From a checkpoint of a small transformer trained on Wikipedia: vocabulary 5717, learned positions.
MLP neurons of a small language model. Each row is named by its layer, matrix (up: input weights) and neuron, and shows model dimensions 32-159. Each number is 500 + 25 x the weight over its row's rms, rounded and kept within 0 to 999. Numbers have three digits each.
After each neuron's rows, "fires on" lists the tokens most often at its 100 highest values on Wikipedia text that the model never trained on. A number after a token or word is its count.

L5.up366:502476517533527471487466469465498484471482501503531500461516520514483485522502537494490494504457491493548461465507507509535501456471532524544495503462480504485505452482468451472457523488506500504479475492470489498460524476497480468503489506489516490509518506484504495510483510491508493465487471523557564524520471506530504491538416532512529509521495497469505486517518500505554510517464
fires on: "was " 32, "and " 29, "is " 8, "a " 5

L2.up688:506521502497542503497501522516525513507486507504493528476516511509494520471511541473520531495482471487480537476443485489528554469497562466466504452506497479496459538500493468506466495490492532493479547490498534474499477550502524517504546490499523492490461533525493479505450511469494479497462484488508469504460519567472495485553510474473522505506590523508510554467555503525495457517514
fires on: "The " 22, "\n\n" 19, "the " 15, "| " 13, "== " 8, "==" 4

L5.up154:499492479501504505474544503517478506490495458479470523528505503527517494574487506468526512480462548501482463466518487503500474498546481473509494511507485490524505509458490491511473456518495507509483510512510525498486438442491493486465507490516523463480544486487499492525515507490490519511521513535504543441543523559526453516513501466539434529499512472496520496457457470511481520481473
fires on: "and " 54, "& " 13, "in " 7, "s" 7

L2.up419:472504487515498511519521575511530507436543496501477515516479484514517515512467523498569472515501501509543471481511493516527502513533542477508472500509509471525463465506478532466549494478514482528524533517513468510458513488502539499501528525501418510496511495491486507490493486509503484465564506512471507513492493488536525531451505467471522486485523475479482501511475501470491501511505
fires on: ". " 54, ", " 20, "| " 11, ": " 9

L2.up126:503442503485563523471550520502473490480497555484483494481476485503502473467497485495497523499493472576539519519518499485512468499530522492485539495475512500538494480456481517448476452502499527539500506484494492487463500490488486438536438492524511457527543455514491507524516465513528486546563543541491488511465527526504496497482501497456473516494479509490490476458458502523508520519536
fires on: "– " 23, "of " 23, ": " 14, "- " 9, "in " 5

L2.up469:528448492482507493471523493501514513490455430503468485530484505509493512466499503498505466503465487492503488527505497487498496541493474479493520508493492501445534505487527499494546509432553524498475492523505475477454471528497508505503528500514510509532523486473534502525525534505498505460479516512506496524553525526517498463514486464503497506459496422511529459507491495477499482522503
fires on: "\n\n" 80, "°" 8, "Rec" 4

L5.up274:455504480509539463549519514479470482514542472484508528517487487524457517470459498492501542501466471450507487482518472474497527481467536487498488512506493456490479536488516488494552471515489459480478512485508499488481482470505458473533488466494505501527510476457508484508520483519513523467520475521528485497464480514493486467521476482512499497512524503498480522502518492565497486513503
fires on: "h" 30, "th" 6, "s" 5, "t" 5, "ting " 5, "w" 4

L5.up376:525456505525484508523522514452462539495447468494517505476441520531491501515493489493488513518490487498510498475510512527490508538514466544503464494516483534489482525491462477461517507465508522501481504493532487483471444462539473509514532450504538545476495529480478521489507520495521485529523501509469539448510526524541525497456495477499508488523542519437489517485449512531487523509476
fires on: "| " 73, "(" 16

L2.up682:507493492495483511524497508472505528456503496488486494517480474474554502496494518503490473484488531483522540484498473498541526513497505513499460529501521502473517468518515448512505508525505466501502457519564527501525540497567493529531513510527491512508480497467455520459516501495465490461494449540485484487534536493560490515491453486508511504467518514533544497483496509454493473538540
fires on: "0" 18, "• " 12, "north" 10, "high" 9, "from " 5, "mi " 5

L5.up561:491515460479526577533493505467474442495453457495494491503525513519522474479437517523516508530464467491476474490480481477562512499527483523485479487468471491501513502519491535482488494502480519516461513487497500526525532521497503550536475525469474478539540510483479481522485503503493495505537477476504491485478484468500503498527476504491503499500511529495508468494513572525479513486503
fires on: "dis" 21, "re" 13, "-" 12, "p" 7, "bre" 7, "pos" 5

L5.up660:487452469497517483483501480520532526544466510545527495516455458488511531477511462463489503490437462470487514516524495474461479474530504529502518485495503517471476546528479467454498471516492475474482535505551524516495476493483472495526532473511544517498577479502527461539531505522511515506476510499527502497483519547518520474547485510494503511493455484544455476531509537495506548487521
fires on: ", " 41, "and " 10, "ed " 8, "h" 7

L5.up423:486510506439509499516501487521518529505494559536492494499496483508510517517445510443463452501487507475487445494502497514484502549567508453461476515565492471481518549480488511511518474524548545550536521491484504491538489458509517472490491514501516458495499507491516520510535483497518508475458466542477466490506479539521548472484506526502538492507467521538461513540519513525512489453499
fires on: "id" 17, "h" 16, "ri" 10, "au" 9, "av" 7

L2.up667:484524503513486554511487469488490452474474527520470500471459509520501523496501499470478489488483533471489508476479530452453536524474500489463479470468477456464480498498448529485493490540526493507542486501520548521463515432513486457476491504470502530500483506457524526486492537506480521468478511496489497517495535452530509485525476493556467492511521493515504501471499491488501511525452
fires on: "back" 24, "under" 20, "Mill" 9, "list" 5, "over" 4, "Jo" 4

L5.up235:520492482463522510525465514482477502450550510493546425505506502508504478481519501480446487516508517518525493509521498493501523475516493516483493543516481465475487506459524515548502477477546537517488461515507517496529545479519506488563501482467481528500488549499452524504532489523465526476440491543520533497530507506529512490519468498508495495483550517498547519507475510490527500511490
fires on: "in " 50, "of " 8, "\n" 7, "capital " 4, "u" 4, "located " 4

L2.up658:476449494511523468446506532533484497465517527511449534505513483489500493486541490547479490499451469466497495433517473521486492503548515484541511517489506480505494456487461512493514486475518478572509515482483492522476517460529481504504489514526468527477501512529461503452489494501492530497524459497457534530485463501526489500527472495472539513459466508463530473468504470490503498483512
fires on: ", " 60, ": " 22, "), " 12

L2.up341:507489459522473501479524509500535515504445493491520500519493521503503509474514518510508488491469445489458489499486469472474499529496479488478486478493520517468557544582502494481483498542533496456493515520521468497466522444489551507507498494492508496490516446515475548449519505499519499494485485541510473507510480491538506487481502512453499557491501468505501538527447467500552507516494
fires on: ", " 50, "In " 15, "to " 10, "after " 6, "with " 4

L5.up413:444448479524501514473485448529479456511487493532486535507487448510507528487519500503472474488484516522501496512481568514492525457485502467523487502509465493483494507534487488507515529507516554478525483504522448525481505501495509477557465466556533500508537523506480483470515554493531513440464524502497516498479481490512574513519524523498527506495527494472488546519451477493512506515512
fires on: ", " 71

L5.up718:498488506502477509540510536514541508496509538510494546438536492530531493505478507471498504485467459514534534482474469544516509491471511507475516531508501526479501509476497512528463488483511484500509507481481533519473510464467508522551519503494449488472495504497502498487451489433501502494543489508491486530458499522484508493493502463468526446482524519479524540532548509495501494473497
fires on: ", " 23, ": " 13, "on " 9, "re" 8, "(" 7, "s " 7

L5.up369:510474514522516500447483503476556521507517487465542540495525452512509466504512495473542476504555473498547483491478520508549524504559525484491496483516541466514500504549519510483509481482453519567501453490510510504546532537468512510496496523470486524528459470532502487513516458505522494468464471491471476521504539505494528533490479540515514466482520444475472503480505554521502479522531
fires on: ": " 42, "with " 8, "3 " 6, "1 " 5, "0 " 5, "a " 5

L5.up427:537503532544532485507495492511500498510480492479502505504519541483492473459507532498513522483518486496550474519476500521490532496496518518498489474503492479451524530516489486497497498483512502486502521471492506546506507472489473556504508455526565496509487484452455489459522471467524452499494431530478505520555504542517494496489513460526503461482503472510491506514480520513531493490432
fires on: "'" 69, "| " 12, "his " 6, "|---|---|---|---|---|---|" 4

L2.up691:489449512491496493500487469471484518525520493492512552496474478540509518458499539468498521482496518468502534526474509468512505506508497544522556542523490471525533503433487495508505494510482427532508481503543466510499440529509476540493481496534527530514497496495479481481506495515552513469504491492483509541531474514512523491501508471508500490479497504469494511499473504511435492515500
fires on: "an " 88, ": " 4, "An " 4

L2.up106:503500497508495447496493488501447505458527532526502534487520503466520514539501494475517477513509506515508516471535489521490457483470487472506508506490541516481468465457498521496493478482483541511535504469525479510484470515455502500512509469491421555543533498490491502516536480544488488478482499506492501517548523491488551505479514482501504474485496517503480503509521564452506512511509
fires on: "and " 35, ", " 26, "is " 7, "v" 5, "are " 5, "or " 4

L2.up349:526485495496489500476486553534500528450513480535571504462503511523471501495512504475491463483490527478553530477489509507508487487504478492480474496548485543496451484503507526508503498518526432481487528486532552492443474450473448509539503499540485542501529496473488455505505519509501507562528461497505498522497529473553515523465484505469467490474507490475506527510507533457493504544475
fires on: ", " 38, ": " 35, "(" 9, "of " 4

L2.up721:529492464526450477495491472478508504510532530499483513482512457502459530485499506512474515484508494461520507480525534487483449487492491559472508509514506451485533495527499471550489480535477525575490479501501513497517468511465451449513471505493493524556475539447470487487511550477499490479498494537487501497477522496522504506513476513504462520509504508487485478471481495501476531513477
fires on: "its " 22, "it " 15, "(" 13, "her " 9, "him " 8, "an " 5

L5.up565:531511494467468501495481472529523478524503534520443540511530490513534480537509534501545513492511513497537528501479505526454486476500515478497515485467521528502585508538506488515539477508495482487507472484482524465504546469473525510502515505467514553509525505502548523544546526516491477499480515494484496502549528498517485501477508428498506524515516497501499477509516460492529466521460
fires on: "| " 24, "m" 23, "d" 10, "\n\n" 8, "k" 4, "g" 4

L5.up8:494512486514497490503519514506508479489479496528484469500459486494526534457499491461468510530522497506505500471480491486487526464502520532535534479480475530473509452516457472535434477454498502535537476483501510503485517483492517548551458508524523468474499511467490480499553483499523456496500522472493498452568519545500485497549500522474468531506547516487489498486508491490537484491516
fires on: "/" 14, "2" 10, "u" 9, "ill" 6, " " 6, "en" 5

L2.up496:538466519503491574486519464494455487481466501505514507509527461515510533553527483534483488509498485503533517514490508539468459482493504510472533488544507471452501499497434544537500508446526506504503490518504513476489485506513467531472479528479515520519472501501508512521532476507542473461494514450473468531493498529507489503472513496516487523510499449508574512538527505478529479468498
fires on: "2" 20, "Votes " 19, "==" 13, "\n\n" 11

L5.up40:506553492486436517485503484519489501486500485513553490522505482481488519490421512486496535507463498496479561490484492481492523501490477481530506548548486502532526455539493484495506474497503460526476476532509538505525501503498521454485495510505509524524532497502510462549524533501488504533472489500481491476494489578492526526512470506513500487525495482487497514507448484511484505464449
fires on: "ar" 35, "-" 15, "cul" 5, "Wal" 5, "(" 5, "struc" 4

L2.up155:473504506505487541486455488447457551513519518491552484489498508518502484527481490487507519520547512442510492509528506507470492523472452501484565480535540531459500502521478499519473470495469449510539490495509497538495470498485499501490558524535509538446490534507497500482489523543499458474491516515514539506496489479461493507496463501502503474528489520505458530498498504510504545507467
fires on: "(" 39, "m " 8, "age " 8, "ft " 5

L5.up476:478514474465522473529500455481520501452495538480487486551524460509515544503512524434489426556481448524490523486523488499471506526493503535525523502474483483441489498445477521500472501494488511494519448488457497503478541525485520526505507510518502511474517538511476509538506484485493495515495565520470508501505492513478520501571518493521505493520528502499501471497476476506485520507473
fires on: "er" 29, "e" 16, "or" 10, "it" 9, "le" 6

L5.up158:475510487496458481538519473446476525467555550465506514499463512501479550473505525524478468482503495461490474501500538525483504480473507507471475469559466444500518512518551539518472502504483501510522497488552495472486513508496511504547481525554490499518513528497489472484537529546494522518483513518478506484505520525504520517493496504458491510518535467513507523464517499516507546531474
fires on: "in " 58, ", " 15, "to " 4, "of " 4

L5.up540:536522474511464517448538504477496509479465513502503532485514477458458444497511467531496511464488494507507489515464467523521480465496511502476477516483483453493503500481520477499546488519514526485515519565518468462464513512486504503479507467490531519516505485461457475487540548507518471512508456511539500458489458546545463453499479483486529494507506508551499499495503491444503469447510
fires on: "ed " 19, "ated " 19, "and " 12

L5.up69:483524464507489481445481530509490482507495455552486510522486509514468522515473488499488497514538515497468493443560461477450490458503502505516475522496492476492515463519452530472512491547483501523512485527512502530510513472499493505501535493510476490503479506493458467499537519491514514470516448512497541511446512510496504515496504495442492493464529491486480501508437480520505527490496
fires on: ", " 37, "| " 22, "\n" 8

L5.up231:480501500541493494526514489488533490508514454548515507464480501509485543482520495474443505555488501511498529464456470486474501499479511494553492504478489476491440509500493480537505503508441516488516514517485487493495517468497461535494484496517522502489525525530523450483526472541458510469496517531492498473489510536495483546491514491484503473505503530468534474539501461530543481580455
fires on: "No" 19, "St" 18, "ac" 13, "it" 9, "ow" 7

L5.up537:468497518509507485499494506514534479478509543492541462501507511513481514487523526500491488519528445476494554520498551520492537481502488519473483504431469469516537467475514520553523488532529525514465486445489494539522508524502504495488454509516508534516494539495507507506485505451530566518522489458507555546534526489511504477515494525468493513453495500485473492506536500504490498487505
fires on: "li" 31, "I" 26, "ri" 14, "i" 9, "wi" 4, "fi" 4

L2.up579:515543503491488467518533477477521515514504528544491497508505470483454482492527487528497492508513499519516549488474548539471475503473524474528473551474480468532507425510493484458525500462506490532536489491498524456514507476505506486521510532488494547494474549471418493480519477498534492530547522465519524460517492509511479480519461518494584523487438525485522490486519522484504480512535
fires on: ") " 35, ")" 22, "E" 6, "V" 4

L2.up217:495498503496506526481495511483480556507473557490443489483513489508552532536427449474472481494514498558519489485452524499481467514501463529487526494470521471504513482497529451494503477538527462476505519489502486497494539504505488518544516523487521512495505528530536494477497452479500531484501487520465509479487476519531512526489495508428524444522472505444527515506541498489545512531507
fires on: "as " 16, "es " 13, "s " 12, "including " 10, "include " 7, "ements " 5

L2.up142:530500485442515519463476515503497520541521503507485532472514494556489512481521476467499453503521480508498517544560512491518509486504515492498505499529488488510479544513486497519501537506519505533547544481477484492470498490479467487529460530487471544508515520485481459479527533522512538450492484512493482548486496466523540515534468552528461456459507499515501507525477503494491546502519
fires on: ", " 41, "Year " 6, "yard " 5, "Ev" 5, "ent " 4

L5.up181:490516518500557486490516478513504512494496505539482499525471512495490497499461490507472486508511490467456507442497449520518508543505519475535487496503475486513526526470489537539483547532482495514520475461480456497520504474524514496488522502499504512466517494477518545493528458550464460505473478571489497493472528475487495525514477484533507482490511550472484468472487493523492562538493
fires on: "e" 38, "fe" 8, "it" 6, "che" 6, "m" 5

L5.up614:496519523520505553492486510533491510530497488546516467493512524532484501501520502470484515456460500507526538462483475511510450490540524483479485527504498501516505498464444513483515510445531502546491525472491491478477486491433561476501512483505498456495562467518480501509514537474532506493488500514492454474547475497519496474536469498515476521508472466519521542488465487484481466476491
fires on: "and " 71, ", " 11, ". " 4

L2.up39:555501490498508549513515497530507509499465457491503532526521452504487461536542505465495497502512484522472547459487517516445526482485506481487500491510489535532515523508481493499498558531493470472491543473467560463523503482492486528461517474571540474537494508518486466485512473469481473515471494501511522538490478495487486508501539513498500529475501523528504495461521523499490503514474
fires on: "==" 63, "- " 15, "\n\n" 8, "|---|---|---|---|" 5

L5.up751:490499545484516520517525501529497505534529526519492500496500490493501491513492537488525418474501518484489452458482458523506529465504482485512471492512520468486545519488539495499471524551491505488498510470501508469485555472483476495483533516476519509495482521549494537498491474506493512446557501522537460503527523512500476534514472485505494475521529485481485472490489482520502474531491
fires on: "m" 66, "fem" 6, "gl" 5, "European " 4, "| " 4

L2.up388:554478508468492518517475504504499528486549517534506478519475514550523530491524513495496481519482510468474487498525554492468470516494474507518507510464472537473536502520471438549502508514511518501515543498499461533476494534491526529473520512524462517510513475531491443479557471546494511501499447495506485502527530510484504432493452474512492476453491475500514526523475490505513488520492
fires on: "of " 47, "." 18, "\n\n" 11, ", " 8, "sub" 6, "with " 4

L2.up336:484482532499534512494517497474461487560481506545528500478507516541502496514495504514506547486491498446504505475498520480543517486497472502532517577489493515492510510511476451513531476508463474505503487500511508491523477512479470498483493463468499538486486533498488511470493471509480457492482548478508466522530474497503519529495479491499508519490520461509492485496510472487445463494486
fires on: "a " 35, "an " 15, " " 11, "sub" 8, "nd " 5

L2.up598:526469533496519462496477489556492459497503451493506570478532491521498506551510499476510500494481471525532536493476508546463469490504527533551523470476505491489508544523469517486495487550531491537509522493444498476435519484515461487466490519481512495456508487584433486465506485493517478527487481502498513488486521503518519504553447494513514519503445512503512491485465506461504532516498
fires on: "as " 29, "), " 21, "=" 17, "As " 12, ", " 5, "and " 4

L5.up216:514503495551512498483524499518492467485478486570539514506533455496507484508531482533541491517498512530492539479499538472461489492546487430530489503514493505479512481491480507470530514491491538479546496460464469486530461492476498505506529496523469471501524496483487509483505482519550485495490493479524515503549480526525543495472500481439486503516475520499514524454467506527459514469453
fires on: ". " 34, ", " 20, "\" " 15

L5.up23:486509448471549525485473491557479458492493527520518509469486467498457520521538481515495522518471466518507525482466524522501499504546489482463502491493495543473522534527506526471490504497495530511508509471462506530481542514535501492486488514496501495508539458488489510469514470522495449451494445506505491555551493505498518471526477481435532534496492461539501505528529505529487476523478
fires on: ", " 22, "After " 19, "after " 11, "began " 10, "before " 8, "started " 6

L2.up621:455498498486448509450483472514536494505532466537472503518487446482481538520548522487531485497568452519466514573479550536499510534501493526486538495468512504471507503488509483485485478518558531513473519486510478470534480532523492524491483534519504486514503500462480470514484461492494509525501488482541484484557471490522478480528505534502487458515514473515505521451523484504504513476479
fires on: "li" 16, "come " 12, "ing " 10, "wi" 8, "ning " 6, "run " 5

L2.up27:538463462548449540509509502501509495523495502535465512498500542527457500501493491512490499483525499489484512523505518444469555492499475480528499488503524536457469510521454474480493523481527483476455498486461507534483471474478521478477564531461503516509500534504488502487499534501526489521520495499484503493491523459474516475497480455449544497512501518497474543528512473531523490484535
fires on: "(" 88

L5.up716:446526581490511502484506513506520535485549509485480522519467493486495497498533466437516435494506514508528487542472505519541472495486545495498511454519467487508495521498543453512522461506482493519490507498496480503502496555506491500475519509512498534542474490482491444505467462535529519472485473523530468461526480513530503493499491507502472479489538490468516506526534463525481514524541
fires on: ". " 47, "of " 17, "| " 13, "\n\n" 5

L2.up591:491515503528512521496478508485507502518544477492476486470475491513500511501524456501488498532548532443494528483495482506528500569505490516495498553531498524494492504554513490490484497527472523510494469540467499512490478484524500509514545537563498501473518501482564498508503470503500471506468485522529544479516506505491507473476489468473467519521528489507493528519487458503522502512477
fires on: "(" 30, "2" 13, "- " 12, "– " 5, "born " 4

L2.up84:490516498468537490487543488489486515513513487497490495466479521465521512510463510516492485488501527474493498458488468497499520523513501508509498520506460487475511497499505454501531439495501505483540480527555451496474535497524473511471467540498503539505513513474535556499517466504506495469455504526466486505537524524518504520459480490526494496547538530447488500493517436465543499515463
fires on: "km" 17, "m" 17, "mi " 13, "per " 4, "fe" 4, "m " 4

L2.up429:490511457499530542473499517482512481454508518492517541512507504560496506526539529480489456515464488533509462459488533459486482493541465530497478534492517490481500533543484449522552489542469484528515481515494479519468504515495511505529496526470502502515482495516485505479446504503481491509518490563524508499505473516523510492514486461465487465489544488480504485468511518495492474510466
fires on: "and " 36, "of " 16, "for " 12, "; " 7, "as " 7, ", " 5

L2.up354:479472495519530559518557469521501471485494495496487489542487521503495462487536462518551495457475478515502524511510501505489515553549509457534483521502472501519518497507441520490501466457474512506507498524487465557456487450493507469549487463527492517483534449511466487509536509489461483484480501488469460488514487522520488502504474512461498525459492492517532518474470535478523513499500
fires on: "/" 26, "(" 14, "- " 14, "and " 14, "& " 4, "–" 4

L2.up613:540506532515512528491539498476490467456471564486493505496478525483435479469476510511509501463455475464530538471499502501510483507461476494495539514488506521500497491487493526491491460491513459505538513500509474505491426499517501471497507499467476516532538442520508515508491512484517494480541441524487466492520497509523498516501502459438492510507528531536489523520484529495496476500484
fires on: "–" 31, "North " 7, "New " 6, ": " 6, "ical " 5, "December " 5

L5.up281:481481550526492469525516507469463519488472479505507526476501464519496581513477508469525503520523506510520500465488537501500560505480500485529468488486475505513479487518475481495511467562440509501469505541512536487528512491529485530469497521480497534507526503497505486478501539485500493493486459525497550483528505476446525481523505534490533455483463531450460520463470504549481521501507
fires on: "a " 53, "ul" 9, "ap" 8, "every" 4, "-" 4

L2.up101:520475476468515529491521533494486466467504496507539505455549508512538513512529522486517466511483524481491500516480461502472537501496502520517487488525464514481495476518517529524534521486514471484470511542451524490521513510494482478558504502485528528501478498508496421485487494537485501504470490502486464512510502552531483497521514490475467497459498477497513519523479535485490520525500
fires on: "\n\n" 83, ". " 14

L5.up37:576500472508510477502461477505499481448514485512540534486496497460471504505473573483507472472508512507494460502509520502463505479496532521526498513526503498519479494491509489509471499510459517524518497528494496537519512496527516514511480508535486491502516482480449514488472509510496479459508502482477520512472473513534481525513500454500491489483519534456511492477473538467565538514511
fires on: "is " 26, "was " 24, "." 5, ") " 4, "also " 4

L5.up339:448462499491499499447519499562467539516491518516471520526511530540489491499478499518511515483518495508475456531525531462427527484500468502484498510543508484452475506483457486498536496551536499491480524501485503491507514474499482477516480545541537506525482472520560499480506487508508534498522483514454513536540469464507504533538517507479500497537481474502519521520489517490506478514490
fires on: "am" 13, "th" 12, "j" 11, "man" 10, "h" 7, "av" 5

L5.up79:492491444518478495506454508494513496462486527493502520517536460497485528528492537520470481536460501542557513502493485513506511462504495532447515478519478468489509480465461510503546526514491510479530522515508465496474515474493479507504456492486513486524485469481457484523524505454515528499501471510483489476494499500534479472533500537449469502488450466497559438499530500564484514542456
fires on: "and " 49, "as " 22, ", " 13, "including " 6, "include " 4

L2.up608:482480491498469473500503493522494510487523476513471514483492473506533544492554501446477524532467498499527501489473482488470484531563507527509504481497501512521538532516476498505524525511516497511530476473493498502435507493493493528487507542560485491485498439503524517446516478486520493508518494499497512541537517497498528485521540449442450464510491505492485536466510505483549482534511
fires on: ": " 32, ", " 27, "', " 23, "), " 8, "\n  " 6

L2.up278:527493440502498494503488547516523515512481473457495491486513527531456534527523451475508472473488539495538489521486545486507515550505493495557482472549528514482505497500470538498559506487486491495456484485474552496474485492492500520512522507518542505513515509524503454449499466532501468581509518471532547492517502530539492488479501483503505483505492500509471530530490511492505522500495
fires on: "(" 66, "age " 8, ", " 4

L5.up390:511453489476503498444512485488511468492484508508505541454513542488520503526571480521500508510523555487519517522509473502483508513504534518498513514447486498465494498492544522509485484523498482493468493511483559471527475519463471542582494510472534476503520506485513490518474494510508564463515480506473485486465520475514534500520492508504485504504529496483473489485522495498462494550518
fires on: "\n" 23, "/" 13, "\n\n" 8, "az" 6, "ind" 4, "young" 4

L5.up500:497483534502524527467513540488532506465493573485511495456469462497476440489501477483474517508481470496528539462504474485503477468509477484507495477522522493484525484473484531548503511498473501483519509506494473466494503502535489495502503544454470500535516487542494488503465483477482517538551506459538504482487529575549485523508506480477475506514472517498500531447508524508478492503458
fires on: "and " 27, "of " 22, "al " 4, ": " 4

L2.up363:538465490520536473502533540489500496493495500507504518521517510487475504485538528466490456500491533469481515496492483518455524525529492494485509538528447530540521514526527510509455461494542530445464496501522527513490497450454549478483485501495509544529455484465471461501530512502502537524529484491506533498540474497493517491505493549549517451476493551495508520516487516493522520551512
fires on: "(" 44, "vs" 8, "Cour" 4

L5.up54:489500517531494481491572467516509508507505532501515534528537487479506528465494542498477522499517502486513492533539506468503496488499531524495507524528512467489515491497494544469547457492462500497507468497532463518499460478487498529506518532479485476474494528402462544535483450522497502513522487498494516484548481480508503487528531519500511493515492514478498488480477488486517497459482
fires on: "h" 23, "have " 11, ": " 9, "also " 6, "ed " 5, "- " 5

L5.up127:521484460556493469497483474462513520530492520529503515507507504484501436515486508488507471503479517455515524460486497497519515512495510494499505440506481512481527452527490505483485506498505534500492517470464475526518507550465502475511498463489456520505511527480476530445487487495584501493485475531494512526528485511533523490493482501476524493452484467509537509458465435525541503476488
fires on: ", " 40, "; " 18, ": " 11, "\", " 9, "after " 7, "before " 5

L5.up307:518436500468481473524488512511491463523505516498465504500520546463494519495445548482501500536488488470501536456470511463487487519492503511506503506500450508517511478504495487470460462519469466483548510496519518499494474524511488503503495525513544517531500513470487508500483509481501517492521491530520475483547533485531517502501508506496532516474502487489488538459485438548511525492483
fires on: ": " 23, "att" 17, "expl" 11, "dep" 6, "ap" 6

L2.up212:500526498514474469498532533534514478534472488520486516438521490501483450451487477515526491527512478521474505483519496492480511517517515453532473501455516492524506469498507524503471466460477524459503465484527475497514494480474508469506507491505458532538537467469495551507543449487535493475460487477453473517545515512505503491502445483522535486476460497517520508526486455489514526493548
fires on: "or " 28, "a " 20, "in " 9, "are " 7, "and " 7, "at " 6

L2.up378:487472489515525492474479523536495473528513475451473480529499507550491498515503474484488490543513503495502527442497465525516578531510495495491475508488488498504483530495513495509485544480484468514519510516457514524470505490490550498514537488514521499456495538504521481519476515486481426463459475475509562464491480478577477511511484525486479506502530503487542471480533476517517505529509
fires on: "(" 21, "Ex" 13, "- " 11, "used " 9, "– " 5, "well " 5

L5.up433:438505466510508510457492487499515490511520455495491493530495452539540496492479505487467500499445481520486482448487517493461514536476474463515491495517465479517467473503528519517531512536539535494500495495506480513506510500526536526548511460549530511522504473492481435507500491480489476476494508473509537462505515469498488501514483504511501547473499450535533547490496491510517505505525
fires on: ", " 20, "of " 18, "for " 15, "not " 8, "sometimes " 4

L2.up584:519500497520490504537508508484512514527479563501515544501484518517501458496459471474509517480502458514486490528509488529496509479519505509507501526504455478522506517495441481457536498469519484517506481438501486502533514474523466520498523513493509531482504537490439478519511451500490475518502518501481496538504461470515507515556462523478511471455505534446525478506472500503509489523496
fires on: "| " 48, ") " 38, ")" 9

L5.up550:496500506526498538517494541511466459486521515477508502494539531531529525511508506503488488529448510517543465506466515477525488511492517494520513477458469491477485465481513509484487465523516473464505490468524517507496505487461485519543515522529512514501442495463511519486515477518499548449489435514524492496546504480478466502538519545526490513563479484477496499527535540527525515517483
fires on: "re" 17, "back" 17, "under" 10, "inter" 10, "dis" 6

L2.up674:496502496535531492449502485469507470457500493467514512499500499514477462481488495513505522504480469513535506539454530507551473461476494510502495497493532439511471513504500476501497458513512487485514521501508474496487463552524498495503516478459506528538528486522502501520490493487500463481530484488482510497464547516501545526501516474444489478465478510533496557539491528525502509486503
fires on: "and " 81, ": " 5

L2.up652:458503504483504541508484488468506544481515471491503498532534509512510512508535523517488510526449553496498566510457504498466484517530473514486513501468506507503519525530486484507508518516536505529514515496485501499485505466478462537518531503525510499465490490542536526483495451542465521485480445508500511492529507517540504515468513443495504461510479493507539492471533477462512510498467
fires on: "in " 39, "In " 17, "as " 10, "and " 6, "including " 5, "January " 5

L5.up301:501497511495530490473507506479472494480492504458543492525504553503460484459516491473515456505529505482518464536544515495489500481561527476495515465483464494511503528501528483482502497458504515524554508499532463499495542499500548507537505518513488522498489486448503472484511465531471459501462491519485546481469516475518469535501481508509506476470499477507516480515548532503520480518505
fires on: "in " 17, "\n" 16, ", " 14, "of " 8, "an " 4, "represented " 4

L5.up527:502483493552497513500458514475512502457505484520498484512518493520504486481552494483455562520491485543512515482481468508477499514466462528530510527441463496485470505496517519502538470507496515464512491491475505491477524502517502518502538473522493479508483490510498489509499493523532460482481499519493514482562475466453461526515459481485471491475493475525503482460466520504545571536505
fires on: "for " 14, "of " 14, "- " 10, "than " 6, "$" 6

L2.up175:521500488522501504498497501440513464480485509476505483566521501478476560510483509511456450464526521505520496497482514482481551486484521495499499543495484458485513498517508539512502519510540527520482513489535512492517476513508506481506499497464481544536456475503482477461465498498506485503523514520494493503519511463461486479522476480497468488519479520508512480547416511482496528553465
fires on: "\n" 33, "us" 28, "is" 22, "(" 4

L5.up119:474506489537488500463473500510493546531443492508496523465489519507503485483477505466474532499481494521502482479517502539479457525530522522465518482491513498477524464495511528506546496465514491479495521497502475487474487456468492480525501472495561520529562503465469464520520505489486496499468482534478484461535469495531502521529502491519524514524458460449499421476514536513552514493541
fires on: "and " 26, "of " 18, "/" 12, "or " 8, ", " 6

L2.up416:542481516496492504477497495509510513448492516510454485487489478495494476531522531488516509527536453487511525491524475471514494497481500520460469491509531475471522464510486484486536505482479530526461464501514509529494533459512495501476501560531531520487480498516509493535527463485493493450515477470460510484554502499501479544499479494512568511494513542478498486503509488490541490456462
fires on: "202" 21, "km" 19, "• " 15, "m" 8, "mi " 7